MLP neurons of a small language model. Each row is named by its layer, matrix (gate and up: input weights; down: output weights) and neuron, and shows model dimensions 32-287. Each number is 500 + 25 x the weight over its row's rms, rounded and kept within 0 to 999. Numbers have three digits each. A neuron's up and down rows have the sign that makes its largest values positive.
Before each neuron's rows, "raises" lists the tokens whose logits its output raises most directly, leaving later layers aside.

raises: "rs", "ding", "ring", "set", "d"
L10.gate457:476471515475447521495493532529456474518517464524464504526483478508531513447486543470513545511500459486515481533551452523528526509515479504497500489488488482506474495502472559502529459507510479490492498507500516487512534525481490496462488528495482505489466514516515478489514497500527476511465491476508499468516504522510510487519496503477479490493502503524540454566502580509487538471471520523473503484519536501478497494476502535512482531470510527516474457493536514496490496482501481469507508448566466545457517504461479486524470506515532497506519479477559520470501499485507491527495487493512513477500470522470510470478515470521529537495488514480464524538479530506450567522492499475503521503496477491489473566516539520477476490507513503519505486518477513521413466490481491
L10.up457:528483492453536501452509501488541497510476485491494491466501430510467530465488508513539499520490525506490483516527533532531521483548493513500505524489467473497531489504479504514489504500498511513518477472498534504531524462546495497475487554515514499509527515489500504457536508484513459534475460509504500502492498513484520448510471481427507532566491490475507462492499531512470507512431507500477433533501564487451507493476489533519444484494539461495467498472504498564498505521505519476508541470514452546453490478444472482482509488503523471523500517525492494504515508495466510501465508486514486496529545524536458496471495468524511519536520481507534509492445520482527499477479533490531472501495445498496475494497510504494477489509481469518465510519489461487466508460497513
L10.down457:468450482451497500493538487512495486508500487485477476512524512495481487444509496522464492540483470504473528491499459528471532498508514519465508511509467513485495505515503547522441532452510508487483513491508527539484517519503481507470491532422510546510528497517512497446498487476493507517462488484494460491502535500510516468496495489520499465528466496526510490513477538514543526483491504501463485499474507499446542490498513495555511539508487555493468452529520527475484556468470499490477527482469479477488482543521478450453455474484523511540518486522531526452543508499483497480466473492489492472461484485513538496499500500479510562494459509522534478497489520526464521493518454503549511487470501507501482486531527491476528454525480486468522466489475495539472516521468496

raises: "ese", "et", "ear", "g", "ed"
L7.gate143:506453501488498525463497529486519526485503489512529480494482528455452476521509504527487534475497503504498498481490479488498538497488521468457520495494481477543464527482469519498505491498500466496461564508515470476514542434524513490480536468474493467543478510460509500483543477506490492471486482480499508528492481518504468481463505531470492525507490478463513513511471512512468503483531490529528548493513496471454525495511540470506471511557484474497509474516483554497518490508538495496482501493480505541510533534497469449524526475491508477562479472508545511456508539516521515502509484432501443518516486480512508457476499495483516465482455554546534519443507448477518464495484509517498487495538520468482476551498517481516506555503498521527501492502500485493520519510511443
L7.up143:479501497487499528472527547519513455496525490495520481513469527530489514476512495504515494481483539481515469462488484505486442486498479485471505492475513490543534499485500526489521476493497505483498483496488453480475512473506505495482535459493532510454506499511519488521532515495482500533427474488491436518488523548478514476469564507520501514494481468468534521493518474521522459478486509503451504529520526493435481508488524501512494455459527485468486555552511480478522518524516485475488453478521503488514534538483489467519460528474507516502479500485529505495534521488472523518507505475526505530477516520535481479442529537492527533462528523559519523448510471483471479485525510508486473540504516486504503535514481519488484548533516480475487481510482492473518538461529464
L7.down143:514505486509479572496520497473512545453492494487549489514506528511432521528470512489497487498510550530504464440464502504492478519440520466519521482515527484508499470511449538518530504512495470490517522520521548477475486453506519535486508483449493483514498512492486511495508528475549510532520479468489489447507520515512464502512492503518494495501500534497546517501469478474518464541532502466519500493498529493508511510516505502486427510490490483456477491517507479484497480510533506525475460483510489554470514538503470524506452534489488512509498544485522516493498482475489481511468506514466508513474485472550501491504491482509494515480495534461478499483511510530479493482508499493479486480505529545504496552475469500476507482492548470545506469496516486521505550517480494

raises: "0", "ese", "5", "í", "á"
L13.gate80:492517474466486523491512518520502519508475494536474497502524521467438508514473491521495515516527459516501492485519507513466493504478467492500479511537514510531469492487496514467484533471465484463510487503512501521511513479507524509525458508492530495505526475484533460496462473512478516489502466546506493492491481503448504487478525525451498511515481495511557510539501530466434485474516496551514508501503505482420473507477489523480513508458470470453483537458525521519503494511526494535514473476502510503475542492452460542509504496464528472511504501474517463464492486509515507520483491476513506445537570531536527491493490487533504558511473532486544521476522418496482511515503514517498462509512516521450490551527497539507468486458542501504470493527528490512535470500479452
L13.up80:512519485479512528483479512489426492508494515509556557524470488517477550503534469495521502509463544481516518482507511492540538522505468519495453494537519511472494509456552491466519511507507492498499479518547482501514505509459550512486481524493502475423494443465489493519479528496512517530478483520440475506539473496486547506494543489506542545511508517535512495496523530493558526481492538474483509501520509495497527462460541522486495517510471504502474492503529487489469513467541487499466474497479475485484483559493477474507485536495502489481528462501516487490475461482520483499489459509508467525478495497520502490477481443507493523461449492509525503462495534479472459481478471500512518471526497521482511510481483477476514497506510471530473522507532530525471465535497503
L13.down80:513501523474490483507530490538516539454506489488484527453506525525391473478508516504498489494517436532535507482501532547495528505519504500498493514491490468511514455471500446536504468507561467516460458517501477476486520477495478456518520541542528508513520486510499499493500530466506508523473488447508500488504490514494459535500497518479522496528480473494507503487504509521506526518552468495528509510489482551453506503534485478529528456501505518492561508515467509492504499490511464521496515484493495486517482524522479589495480511494506472491471495502498516475499477523462500546497544488478484493516518535502549490562513526486498502520493494460564470551469486483545506501437542456521522506525479499540519514491514535471496486516481513496513518485487483505505498476538488

raises: " and", ":", ",", ".", " both"
L13.gate48:495515524499499537491502492467463506519515518544478520494548548484558495500502505494509487502505474489537506511504468494483507512484496519521521458491476492470483519504501515471497465496497475506505510453505503518495514497512503494534482515514461484483510502537534428486497523481508451513511461524469517520536497544505478502496518507468524528457504505448486471493474491456503502466525415486494491479469499493508470487490515498497508528525454533505531527539514487485508510515479494480455488462499501519503466475511479581502467509484514485484536494502502526508519482529497485517452468546493506488515468496468511498537524521481459487532521499518526455498496514478446490480495487496525492522515520474499547548490544511492475485483505514457558479490507471486481522481485488
L13.up48:494490520483514506442484489511463488474491513501516512461511507485538511511501502526537499502559471501513482522519508508487522481514507519490499465538531450484477495467496515516507532482510518477507489516520488516480491500505534466515518482498473540484472511520520484474481492492515484469535484508515509515497488509517523460489508492518518514468503473485579454488523522487558497506502499476505531535468491481485519504492485440487495487448512562487575508531436467486510528478509480519482495505473527531504477553535495548514482489471485444491517497508476497493513505541490504513468508455493517430474511473515506520500516537476482482547483461472559481519522492571508482505503484507502527479472538484505511526473555466465508529511524456503499486485490506452486505479464490
L13.down48:485497492489510468474504545535485532470455479470520531481495504504536510499510468462505468529493519481498519502495509497501501514498537484490505528484499510487440488493479505509513523523471519468488551492479506484466493483519520503538495484456526523505517490517486522484507494503521491520497525484503475503472473472515529473467474489520498530512506478479522519491531525495465505522451563549490481505523522501494457501496496499517550451509557479471482468471510515522469464467508491501508501523497496498507494504485511564485481522467473503503482489513554501463469491528517494473514499489486528517495549446521531508605497557496507503476470490497458455522502490535546471534515531471475474454469503515580508492521514478498513497509519509495481510509494511507525465559480462

raises: " interest", " knowledge", " attention", "uring", "|---|"
L6.gate442:488528493499497459509505530483476511513507489496547500471501491500534475529484546510517499499508497505486489539463478453547518486516506503534490540485551510505516508488495525501533486531518501477487490487476528482472521546483492447473499494519497498463480512534495522535460543466473508463519484515487521471533503526491474479518452492494539514500499468481501490504469510528545555516523478516489553522502488483509491525507539527525502533474488484441473538502518498504491557533521509523509490538544527471502543544508515501507497519506510520504489458487503511562538500462492470486524531518480524529503522507519519524482485534518523518473486566536465482471499513514488514496486468547475517482503472462517484522510485515505520490549497530511456469506504482482478506502506536
L6.up442:497495541525494450494524511499482535463499492520509493516487524481523539567524471528503487462470506521566454501521484483505536490448482466497485509475549509513542476494520503503450477450501507484495517506475530488512531481517496505452472466518514507497502504494492507457549534478499500536503482494474504508476525496475470506484518489504501481475481531481461522536493536496515561544468496462508502529468525502491467480519527506485476501505486528508518520498522510511482528480487487475531504488525508548491524484505518526431485530474489489509494487471460527524499483499468529497508535560484534467451496544491551484529506507551462489461483500534497494495487497496500488502460531510506487532434489441506494535522515523518513481548525489501482521526485520477537496518511508
L6.down442:515491463502517503533503465509492491467512528544537510519493520506509543498537474526491455479482486541538470469552510488506519483492516514494487485483533522512512490487463485485487494511525439503567469483441491493512477454484486530494455557468466432483454519501490464522503511523533479524484432480501503492524477487504553484476518516452475499481490510492507515531509561464548518472492530447492515520516485511501507486506541473476463486474518500550571507488478498473510522520509508446515521477491477531456492412515460503477489482528513491486502516525494527472528493477491458478527509501474528505554541529457494437528519454498506528465488492502486523471520501494495486514455478516500496489493511474494521512503517453506493475481491522496527522493470505511510503514500468

raises: "s", "ous", "back", "out", "down"
L2.gate28:500484486495497505491496475513523507532468529507519507510457500459511508490491472501537468482536450493492498503532487481546479474483456517527477525499509492555492465491468487493475504560516502506470524519533508519442509475509512496506455504487527524508523526459463486447562515518519492485492501526512484494473504497528454512488506474457486508471503470540508450534521478524560527514463500530500536563461481473514474521529502517492529497471546481514510489479503490523477503494498529543539486531464482511500487456420497531463516539492511532496481470541498499566471513527520502500543467498503494524520472505483484528499502450479465513520504464491479480523492485493526495459495495497552527492496531516505491504518483519475512515484528542511497493547531534491519507508482519
L2.up28:475529477510485460482483501499507506485490545500525505505479505457481515489485506489516461480529483502500505468505493493544487505496444504526485571489548487548511486469469476509466504519521495516459511507515507505464520478535519551498473497466502507516549502467485506490531497468513509472506507517510487479461504512559466528495512490506462479469515472526528509529503521500522534521464506487496489521481482475518468485530500550495504474441509478515523543457504478518477514494510531536550519503491484511492509514411489508508526506489505504499521498550489479548481509510505493500503423497521508530498451482496491536485492478465481536519513465485540525500496481477546478520482477446540474505484543521500462477523504504477503497494522519517493462553492521496533515510495504
L2.down28:482530520515483494492502498498490476552506515471486481462463495482498503505428472492536469487469472491509503492514526508515450494488511481501536518497510467506527441510512521497466471526467470463514535518561504549482465486491482491502493517502480509519520528467455515492533489486503519474527484551462468515541525491512511478501524497492475488490484508466549465512474475498524521509497552519513517539522528499477461540490506500513461519480511531458545499505460493515471476517468510530501501510512487497482531507482480577462490464518513524515446498488491482484508501481557459462496549504544437528493492503457501495544535486476532518519485505485530509484507511495491484454497553514520501493511523521478532521478486482494512500540489449531492475464513546497492499538505541

raises: "eg", "ey", "shing", "vent", "ce"
L5.gate171:538548498501509460504482523523515482493553474482490526531521497534489465461495480526503545481436480471508495535500494469527502495455497495524517470503486458496466493498511514476472514464528495507518519496559472499509525512468515508533543495481483495495561512518473509495456534462453468508508473531538512515544515517523504449482480489518489493481478514465516523518464531463519508510529524515486453484492474496501500467522499489508507481488466512528483538537508525486487487510482491486492462505509444515496501507502495523466484480525504518497535493468471463471540517508467547461502501494502449530483494496490504510462480500511523491488450553463488526506505526536529517517494475494472550490534484505531495493524484501515492520500441490543534526523469504439490507481504532
L5.up171:535507467487419505523504498479531468490560470578475513507478458562503489510491543510477484475485462495515505532535506445507485488510469508496482516491487454484494536493511467506487489444505514522516483506550472510484539498498548530488492533482493512487493538499509463478451514455505509500524482513520496517531493467511511481519510488493520498457480512473515498482464534443530514471574472540443497512490471505501470498503535520484529536483482500500444544512474534520504502491505513504485484487497480484458524521519482505450514517524477495500502534476513537461538526496476480507512469494530503488486526475480499549492471486476510530529507508461520490539525536507522533517514466512491519464507509535542517485514504510548534509537501530483527539501459506508520510500517495
L5.down171:515530485540475487557495508504513448539538512541497465493485468516452503494493518524447490502480451453498511499520516438497503491471457482504435509538492468467471521457455474526473483505477473522489489517490492512502504534475494520543491492488519489464502495454496477506509533488504511497536500493493523554497507519482468436510531500488516515483481514495504477469449560510513531504539491506499521513469486494443501501500513475491543509521483492488548546495457525494483496482471487510459471464480486491514526519515471540489503483483494477513490468468472527462532547505495489511507505491499495530476499489491508503478581473486491474518470508455526516543475523506486519503490443498482503454543489518504526459482493507525465484541523510555539506515475476480480520495533531

raises: "ious", "able", "ably", "ance", "ed"
L5.gate533:486463544507485501475547480512490493540511519530515467505527495497503507477495503525491475468534520495508479491540489484507509489528523528506561501501464513470521522535523484517462527541506473511497511511492499499511507500499483476543457533497493488502489501530527464526492524523485484513470460514499490527505491481496531505460565509496487529486496516468512484493505553500530481530472488489483449516504485508549486473505472470468517490509532510491504475519503494509520488517534466517514544455459466445522475527509542484484473486504525499548506538470465456513500533516483511500516436490532449528504449521498544462557476495526481485514509464538499477530532514497530509484500498499507537524498480510505478527507500435548478487483508502480490458518497479499501459498515515
L5.up533:534505484507514480520469541429493467488492507514528518507499472514522480486479476482491508491538499479512524507472484525483504473478508494509502538523542504471522509494503518489524478471491533518459511512465510536518474515518475523487519482521488480513494535510449520472506518566553489476505467526476487515508462500547525492468498495528495454506440545485522490493449504486436518548491490503502519545515498532527504505491486471479522466497518499545470493509471479542495518539488479483507497483499490487468535508511495512470519516485525505536485490525467511497540532446497496485510499535505513507527546486555515523518552533490490500515546485497480522503471479500500518540465567452512535467490505457499504531485545500473518528521535553545484490476491558529504518486520562
L5.down533:510530521500521500555545491525443478495562509468505449524518481507519502484486496520456465510477507525463503485507500514516520516487495490471522476477532475516529491453449465474510540514490497540495477504513534465516482507511520515532475475514501505503495519459472531516530514500489488543472520505496513524524523516552516480473482539455457512490455474469525505529512553504486472502543527467471537521514498509468491496481499503465485468509493543495520507433507538517481471475482511520480476516506526505448511463493569519474500481481562538519498485485463513488521532473498510526498469444502541498520487503481507483512509507522451494506554521498501520539525514495540493506521506517540530458475538478509485526520478504517525559489508476500536503507511562494511503478470508

raises: " how", " whe", " their", "ify", " its"
L10.gate330:478519475489540484520516483477474550541475512511461508458503514498493470541504507494492513454508489481466512474529510504494479504494472488495525484487490495502501514522496497515489531482537506540507493509540518523488511491510497549502470546483518531469474461474459484503522538488512542530537482499493509487497486523529537514495465485469479483525473511486496478511460512517510495517538516499443482509500507545472464542472468464533497493512505477511522453480509467503520549502487539491453458529470510538530476452440500495516527506487494502497528511498505516469509453493502503474453496511490476470532492523443483473416495489520544489490503475473488557508482509487496549516522543515522497473446511484469450515498569543515478498504546476547501477549490470496531510457507471
L10.up330:501525478507503456524529528500461548505500518522456500491528504533516490539502512504483520510524516515501508507545522475490487476534510524439505513457494505486504501497524509502518503490521514482451535502529467513489513472484508507529484509480491515501398463472501494497508489481505519523517478496522514465502499509524514531514495512502473463577500484510463487471524542526531484536514518549498500528503501509488500533472474518524497478522563491488517523471486434533538472534521493497506443466457521521504476469501488510500519522506526500493506500560522473486518528497482509494463482537479484458505540531482480468473497492507473475527504484486483523547519485529483529482454527482523490486487494471452464528495525572518521502515542500507531460549525516504508502482519482
L10.down330:475512550470495508507471503507465563479522509533504531470479512518596512523469497521473522469519508487477488556536515463501492503510492470501486501510474525523478506512485503536474466471474508465477529516476473525497513492501473523521459525502531542475456544513509529533534495507527470531478493512462519486493492511517504515509512524508512506523530518504450449492491500530476531519477484535436509548504508481513506499505468499535436523511504515483474457522486493506521535484494511487510504545488504508461556492458538545485528513481485512443501517523488519466507519493488478494494498516475487480508512508488508517515494468492503530503486472499459518531507453545501514502511537458525495521489482486442453534496519514484505465533490496505511513512525496494512485496507455

raises: "roy", "orn", "em", "el", "ym"
L5.gate520:504514525486489478506497514456523518497535488502481564497494506503498518481513520511498502476510476492520514458487500508537520510512496481515515496511568450512464469492522501528531481515446488531497530495474512520520512507511484508480489488491510499512460473455542490546469452507472473483479474452490501518520500549518526501501520512481490524482474493527534538478442526467484485488515491464482488494500508480484449516488453464463518553509473505473487461474500497488528540460494531548452491466533512513462538509476515504469552520507520537527519503489552499531488525496509493493539508480482472487509555495491475513499488486511469465487510598486528480529528489505509469515471540532487526490534475447484505483488521468489483501472450460495514476520518519501480503480469515
L5.up520:516472473468487484514562499475514490473515516525511492474524480511472498467472529520507450482483511534531486467495476486517469494510489511497539484511519527523507523512449505540461449473546477535551532494516510501494513545488469493504458467463500529493489483477518493500493478505507484504486479456499506512463509507472500485475530468534499495485480492529560528485498502473495489488540519543506478536504534490495467476473512505504518527517488501511505474468496475462469509489510500502492501463490522518466546446477492520515520510509507469500510540566526478525485525504461521548597506515510481558511492495483480489501490541514481465509529477452534505513530512498520467502488510519519516514515509492443466501491498481509552468479491489528515478481538488511493504490503501
L5.down520:490516517497519529501485523494521551459521534517457492520529489521443530447491492516524479529456479461487547450505499527485522498524487495499469503480524516499492514497411445542518470504499525510493472506510492522496533514520494491525521527493499501517520499516471531534534493458525483534486519452482484505492510499512514472469499500510491524490489475484484472428510506503507500528493514471533501507494507493460500519538497504528475516474438507500513497534519527505497484460523476480473485487498483485430516507488480561512523520486490522534496522479512529494492506509506499540494499475509512507485520468506517477503476520514531478455470513488545520526480491487527476509461476452548509507475483488492558477477520485494490467422466460535456490525469509522502520501484448

raises: " and", "hr", " &", " (", ","
L4.gate158:498529473497511508490503512504518480486463483541488522477475500498518572521500500487511518476497540478452476534550474494494527544523512503513467504527494495506515471485490478503530469500455498517512508522509491491477545454487550548505525508504489475494513477471472464529508476500546464539488495489489515524554504485519547502490482503504496513493499477504513558491468507488482514469512507532522470499516479461478532527478524506521542489517543557563496465485530456528512509497509532502557529556525497479490486481507516494507497473535509487486519492529489484468481478474514453515494509504532476449507499493567535520521492488488497526512494532490452513471455513437560496487473515501511512457513509533519497499522561508506496508463483524486509533522536508507507544492477502
L4.up158:471513473459470498499459533487532465498501496495464511512496517487483561503501538455530521497519511484465502495548475477472484503527486502502500483523479470472537463475485478509571484482486496510487508561504515488494513452498574494501504489510467472491542479493497456515472483541495505515487505490510511520559505468500580491524494540518521520493515481468495494505472484478490519490493484516510518523506497467517507524529502508538561506528475551532543509497496498510505498512499507479523522528517490475470528473516522511470483486500513498518491447512476514481474496481462459481493520493528476477503487502551480534525516494523490530479453547517477480432493515443508516482470499504497478459495489543528525471495512509530513489480481511486523510462504497514503565514515511
L4.down158:509495443501511535495538507525481488538476513445546525524485500480517536506465486485468464528502512482484480459468487520522493497468517505474501510513509540536515539532469514482535486495482503523515545540505463487520556498445506486481533559520528494495520483501526468481484501516512491534501518497472489494527519445485505474467525506514455487474464494483469464460524532509497473498486474499489456515497533542498493498517497490490518422531483532482502486456482562496512475482514480483490501494528500495492530494473510518507480492511530499447460511529488522461482462494521483436503563550524488481514483464514444504501509520434482490505510544503548497498466517514500497505491485552523482516533512514512512500518509496504509483514500569466544512472515540518515508503496524

raises: ",", " and", " etc", "entry", "water"
L11.gate353:519518507533479495473455468485495555523463485518498506529468461539462484500497493497492483513515516501507497502526497503485459497511529499530509492497451497492515505454532494526512474491469503507516471499482531552509525544514508476505485504472485502493472530508517479494524522458550535499488493511519504459556552505489501520545513483458491477489504510515459472475492521429490533429456475501488494498479487520478538526525528541476516434534491508519484478526526498483489519501509515415499503479525478493541555530509510510489471521553503522504524491489488500507468489544462470502547475544490510526469471541522504533506495471468519474509523523526489456496491489465509531519488477551522523507487524501494525510516522533503491534497493513457508482516497459506493499507492486
L11.up353:453494508512497517490503489539473496480472507498499532468473489530520498522444495512546483518491481526494446506505487476487451484495529492520497489495527508516487486496491494487549449474529505486507528519431468545479515510452509528502464493508489495473502496499438481497558526465509503473510487508498505472542470564452475523498476520502473468455503491516506500508519517486533495508450507508498499492462495498509489539494530514497468527546460527486524554531512515498486507499492495508546518473525503445497484486571515495534521501450508493503526518504519479514551536514483493505476473499509495527482460521520506477523492458501491473516479501487524518463519509496508540493497486485461527534495500491496506508501529507530482528504489505507511510537514424476508544449516507
L11.down353:467507482499516526515529468496535434467505530468470466472479509467471489520548496479487498467490466469494482503482511521506547483489508503499484516531540512486507502510520505466532487474477525473508513546532503495480493456477462485449525519511534493468506456462471490526482507517459491496527503495520533511493433480509487545457466515543515530505516539506510510530498528566525491570509534524507509492518479504484458474483472473501503518491491486498528500495468478527486482447510497515485485509508469539469478474515494515525471516498486486484477490450486528449483511465539505485468516469507483507501494526509505464573499488543507539536468490489543525484471508489482519517520481471462460488505521516548447494535485467481495503490537505515475489507541544498506494506506534

raises: "tional", "ction", "ting", "ify", "tion"
L5.gate526:515501479510507498537496498517469546503490490508502489518470530482477500503498525485543497480537499491502528492479533484510490519502515483493508531523573504499504483485530493479470515537489534527525519498489492465476503488489511493513533506539512506485506466517488500482492494489533517549524503524492503497455553529505518494482435528549481529469484504498521493455491522486498506487473487494471506455515510494454501566490488519508534567516490476488536521516472500511533460505548459467513500495474540509466532517503497488529511468484483502508506472501524497494489501479482500500508499487532486468487494536465459525489491472464523527504509528501482559496498488463520478496491504480470475540515476490446450513501459492508500507521480498527512464464500532516453523488491539
L5.up526:477508508493515467497476482494473525486471451481530541492477478502513449503522524497508499509500522477520518498485524491479470529479470509507480516508524438485509534505526504522565483503520504519461510482532506489525472451513512505539503496542503486512495489466496497502528530460534497494484483526488507506474472445521490484505524505538491507485503485493482468468506512464464482561493475452492527484501542504490498517510511541496526533522462517476532550464525530496471502482517503484517514521500541474469489521484480513500528495490487528501492525469520535505519485514555495493536477538504507470542457533516456504489489485495506529524462494541513566503506508550517493481525523474478447546505475472504497561495508503492507521497461497508493508475537481453535523481472496
L5.down526:465514483506483506517486526508484522431480473509522511471476479512475497481548480493483501513526516481522563478499542496472463574461482519538531504483474463480500524484445533498556516509504505533481495540546524514512474490511508497502522454486494511534504526489477492518553530458571485495488509550522541489482484477500510475489483555533489517473531489462489508515514490488483507524524484480512490483482525461474542520522491532484459525514500515471518516476515490529489484488516464487536492502509541497529511474458484513538500485460504515506480489477522525539513516512511463480476444419502520432534504504502457473486490506515517525504484502503540538483504506494547513519498558487483484514500477503484526521497528499498472521545472481517516498463493456460521528492458491

raises: "on", "in", "er", "ar", "ing"
L11.gate312:501523508470515481484467517444563484496514445496523518454477524501486523517514508541537497472432472464491493496466482499517501510450533468502473516493500495484525560516508472514476515532537492521481504471519517509468504495541459510536488511501509496496491487500469476493492519532533527471519500496534513456494501478473519502516524476484495505484526459487469471513526494512472444539535478491497473464517528468484502478522497498504532489504485527522483498496506504496539506513536511516525478515481509495486531438464530499471479510493469505463532511519535491498523466507511506455523499494521454491510478528489512446478433500476514530482518534479502474488517465488474515454495510473508532562495499504490504522520533477463508507502478491522467505479431504508514474528472506
L11.up312:507533475498531527517449493530494516512482507487495506486516465533489497538493471517507541458489471484487466530466515549513525496513468516472510531539510512524518501488491518544486513531491494518485503493523487489548490503540567493481482473504517484509495536521507492481490494476494489495484525522484537471532491500456514481457548478540502486524547535478498485516496439533541505477466487543500489491517534472491534503434507488487502530460504519460524531525468543503464492524533525474488494514527476524509486471493485477533523489491541554502458470465509520484556495550500499498481498449462505476529479538520506495576491533470519503507536501564499491466486531528478494475532514480492511503455457481501537487485503533505497492557472472450522519504479516512501505456536494
L11.down312:506511497468490541509459492525485486528471508517524521522512491528582502519488513510499477538439478510508500451496484513531514527486506489453486452502501531516531486495483532499482517502520526500508492491523500477557482515516502471505509498497489502522478487486517509558531472454511490516523503486486511488525483551464495515464490467514432460543525505492519530456454483494546497503496494491529468502504509479477477472466507476478504527440538525546475488528433521505533531491503523559481481492485468512501540499468456467469490481469539509498489450495482514493489490539501492463509550456487512492471513491538485485502515453467507474545499505488477511512535475526501490469474525497468527519523441493490474518452507507524509470488497466497481511508533503524530462499502528

raises: "ably", "ed", "ative", "ive", "ful"
L10.gate45:467468496526529507474525546515461512513488482508488515545488487506490500523526463506506490540505505465483494507512527469516475506469502557482548490498472508522540493449537456525475505475516432511508488450492482490513501496509531500501528532508427493491532500472511469465466504447517485509490475469511504500483485481488498499466486500476554469511539520550480490499461552512514488515500448512503494442495559526470507456526478445524512482457516481473481542508495493467468501508516483455526490484498491493524510488473503532486530484508459509519559535514505486570511495528504486464490522484466485481509528527443538509475499454498480514500471493513503499462527486513459499564499497499507496518491509506498496472482506461467552496478470550501496502501481479496493487535506542
L10.up45:516501504489488535522523481517477512501465518517527463506542498514471504526510478537470519528494516488480500529526516484449478492505528485494503485471479509519518547519439485500540519492511480505487523461474490489511496525469498499530529475528492511516462502450543515515504486509481478479511489483516475529490504489483523516461494540473469510487489530533486504541523495473525462504510500474473494514534507507547484436543490534513509467490510488471509512548487454555461523500503495466520496487517501494471489504475499512511533528489534518508439440573504506491487530478480491485506527479523540505523525505504500455524480464472475492510524510473487492510501534466482515555474510536504517470482436482499511511468508479530516524539584455501527499497460470456511513520530519
L10.down45:498483485538493488518438485439543485516500515490498503469514484480465493478466487493467459518491520499526482472485505505497474516474475499492505500494517468487518549487472556518504535460476509531485492513494517504489450488511485540525474508510485464500485504507471467482483491541503500508520498515510510510544550503492473501521521490481456528491476483481482496501510503486498511498510502530470474546529468481499512539495524494506508497476507493525458493436534523518511481506487501541498500487490512517527552462509482504507529478493570507506505472506466530466465522471494460502521486524467418539496457531522491524465490484511480501515472522491535501533493497515515525503499512523479482507520525493492494493520546527493484496524490442546541484504511507547532503478445484

raises: "ight", "l", "aw", "row", "ell"
L7.gate557:523513498516509462420488463500512523577526508488499514537481496500475479477548504462518486469506486541548503479491544488478497515475458512501517480502496486466529439516472476445488509457489491508495561495516475486458489497535550512502545502501529478518496500511487488495498482509482519487486517494480481441504484502467488511449494513464484468497477476494494522468504536493482506495493465494445491521492537452477474512489493515480545534509463466489484508517452466464504510543460481504501485503509490491468537468513506459493569497504541503482505518480534497450510490502488490434467522537485476516519503519509466518452527463550491550491527471490522525441499518522465485533483544489485518478484510547464504475516493471482490493524527504517496504497487485445494488468501480
L7.up557:517475508512502524456479507516456593489524500486524479509463469487493454492504500548497483511493518501465501545490522498487512473462477537507518542489521480469520518518476531519516502497451504464489500539479489446491499506456496476460504488546517517535472475504459463502491505475494533512478501524497482506517528462461511503511500502481467503480515485517478457501533481529433516493505494489511513491509467501436469530477534534479489520504474507493492470493470470498521484485503448516494517491493511481522517460527536500539526508493479544492488531474551505436514533507500495501483530491453518504463549538489510452486469501455511481533522492498480522508468480511494514491448515478479511484466494474559470461526546517507502505498506467501497510482508525512498470505514514
L7.down557:491482554529534485501430532572493486488509477490511504506497512505524479550547493484508510540523501498532521468476510493500508462504511513457453484528494531519537526516477501495503550465515503449499524504463495462519518521490503537527470495488534490453530512516509496481457462476524521521522466468500468453490494541532502464511493459455511519487500546483482478529460529513499486499515469501526550533521516541490493474524553505477496525499525511499502501492498537516483487489469542492487448519530503517524476478522519612495487500508493556516487469482497491505503526494474468541496549528484492522504529516547487530511499511490518474480480520545469479505532474499498474489489502489515503493511521487508496510520502473561475504504474513509498507512520486537484489469498538

raises: "s", "bal", "h", "bar", "i"
L6.gate46:537525511495500548502534505499505484549506512537441495509554524493489489506510507514506519563491516530515515488492506502477469493495459453534530498483481472540482526523478477475475488507493493477493488489492521544565511540521498485539496486524499524508521471520496480526489512440517513488467528504527468506485526493491505506504530504504497551515543497508514512517505505457574440541516513488525525503468483536458482481491481495508507505492469488492508471485512543481506512471506491476478513473520505489516549501542513524460473476505536548540495454509492532460491487510553500518480504478494505527525494540514470473461525509518503533522462437503512494499479495500501488539505518443501485484477555540527455500483507502489536487486492509517510519519513511508524511530473481
L6.up46:508473493516508515535474446551470518525505457499474508509510547517521503479512587505565465513530507507484521515499459489516512472526513557470523506482481508473511468484475506535495508513521502480493521473484506547546531501531514497518502510486446514550488515529506514530479503510482493469483501524474491502519507476491504487505491507503462496478487527496490488496465507485524514563523521466506556534473490482508464510509472471518493466495461496516537518481524489495464492484480494532501547535538475520487488494537521492551521480461516542547470496489453518470503472518460524506521513472554505501534478504527512506462505514552487516505475479509528463468476558495518501523519507478500519474519504515526522499482532466462503497515476526501547510514507535479522541483488453
L6.down46:513506460546499517532459500522493503421525516472523504533526483513460501507513474532530499524486482490434513536451486547502494492514471466487457513522483490474486463510536527469519509490508474506534485482499485478510514565515470460541475467487481506502500471489493495484506458472512517463509511500460524465495477525502480478520521494520470490488515496502501494513525474494512475532525498516502520484498516486503533539482546484516515532488512477470514533512508492542468505496517486534498513516521490503471516506514472513471483486490504496525506509518480525511527475502516431483515503491556499491512509473489511489509476466517526495450467473503510481462464537479502492497506501470483497461467548524492489509476539470493483471513464508500457549522512471539516511562494483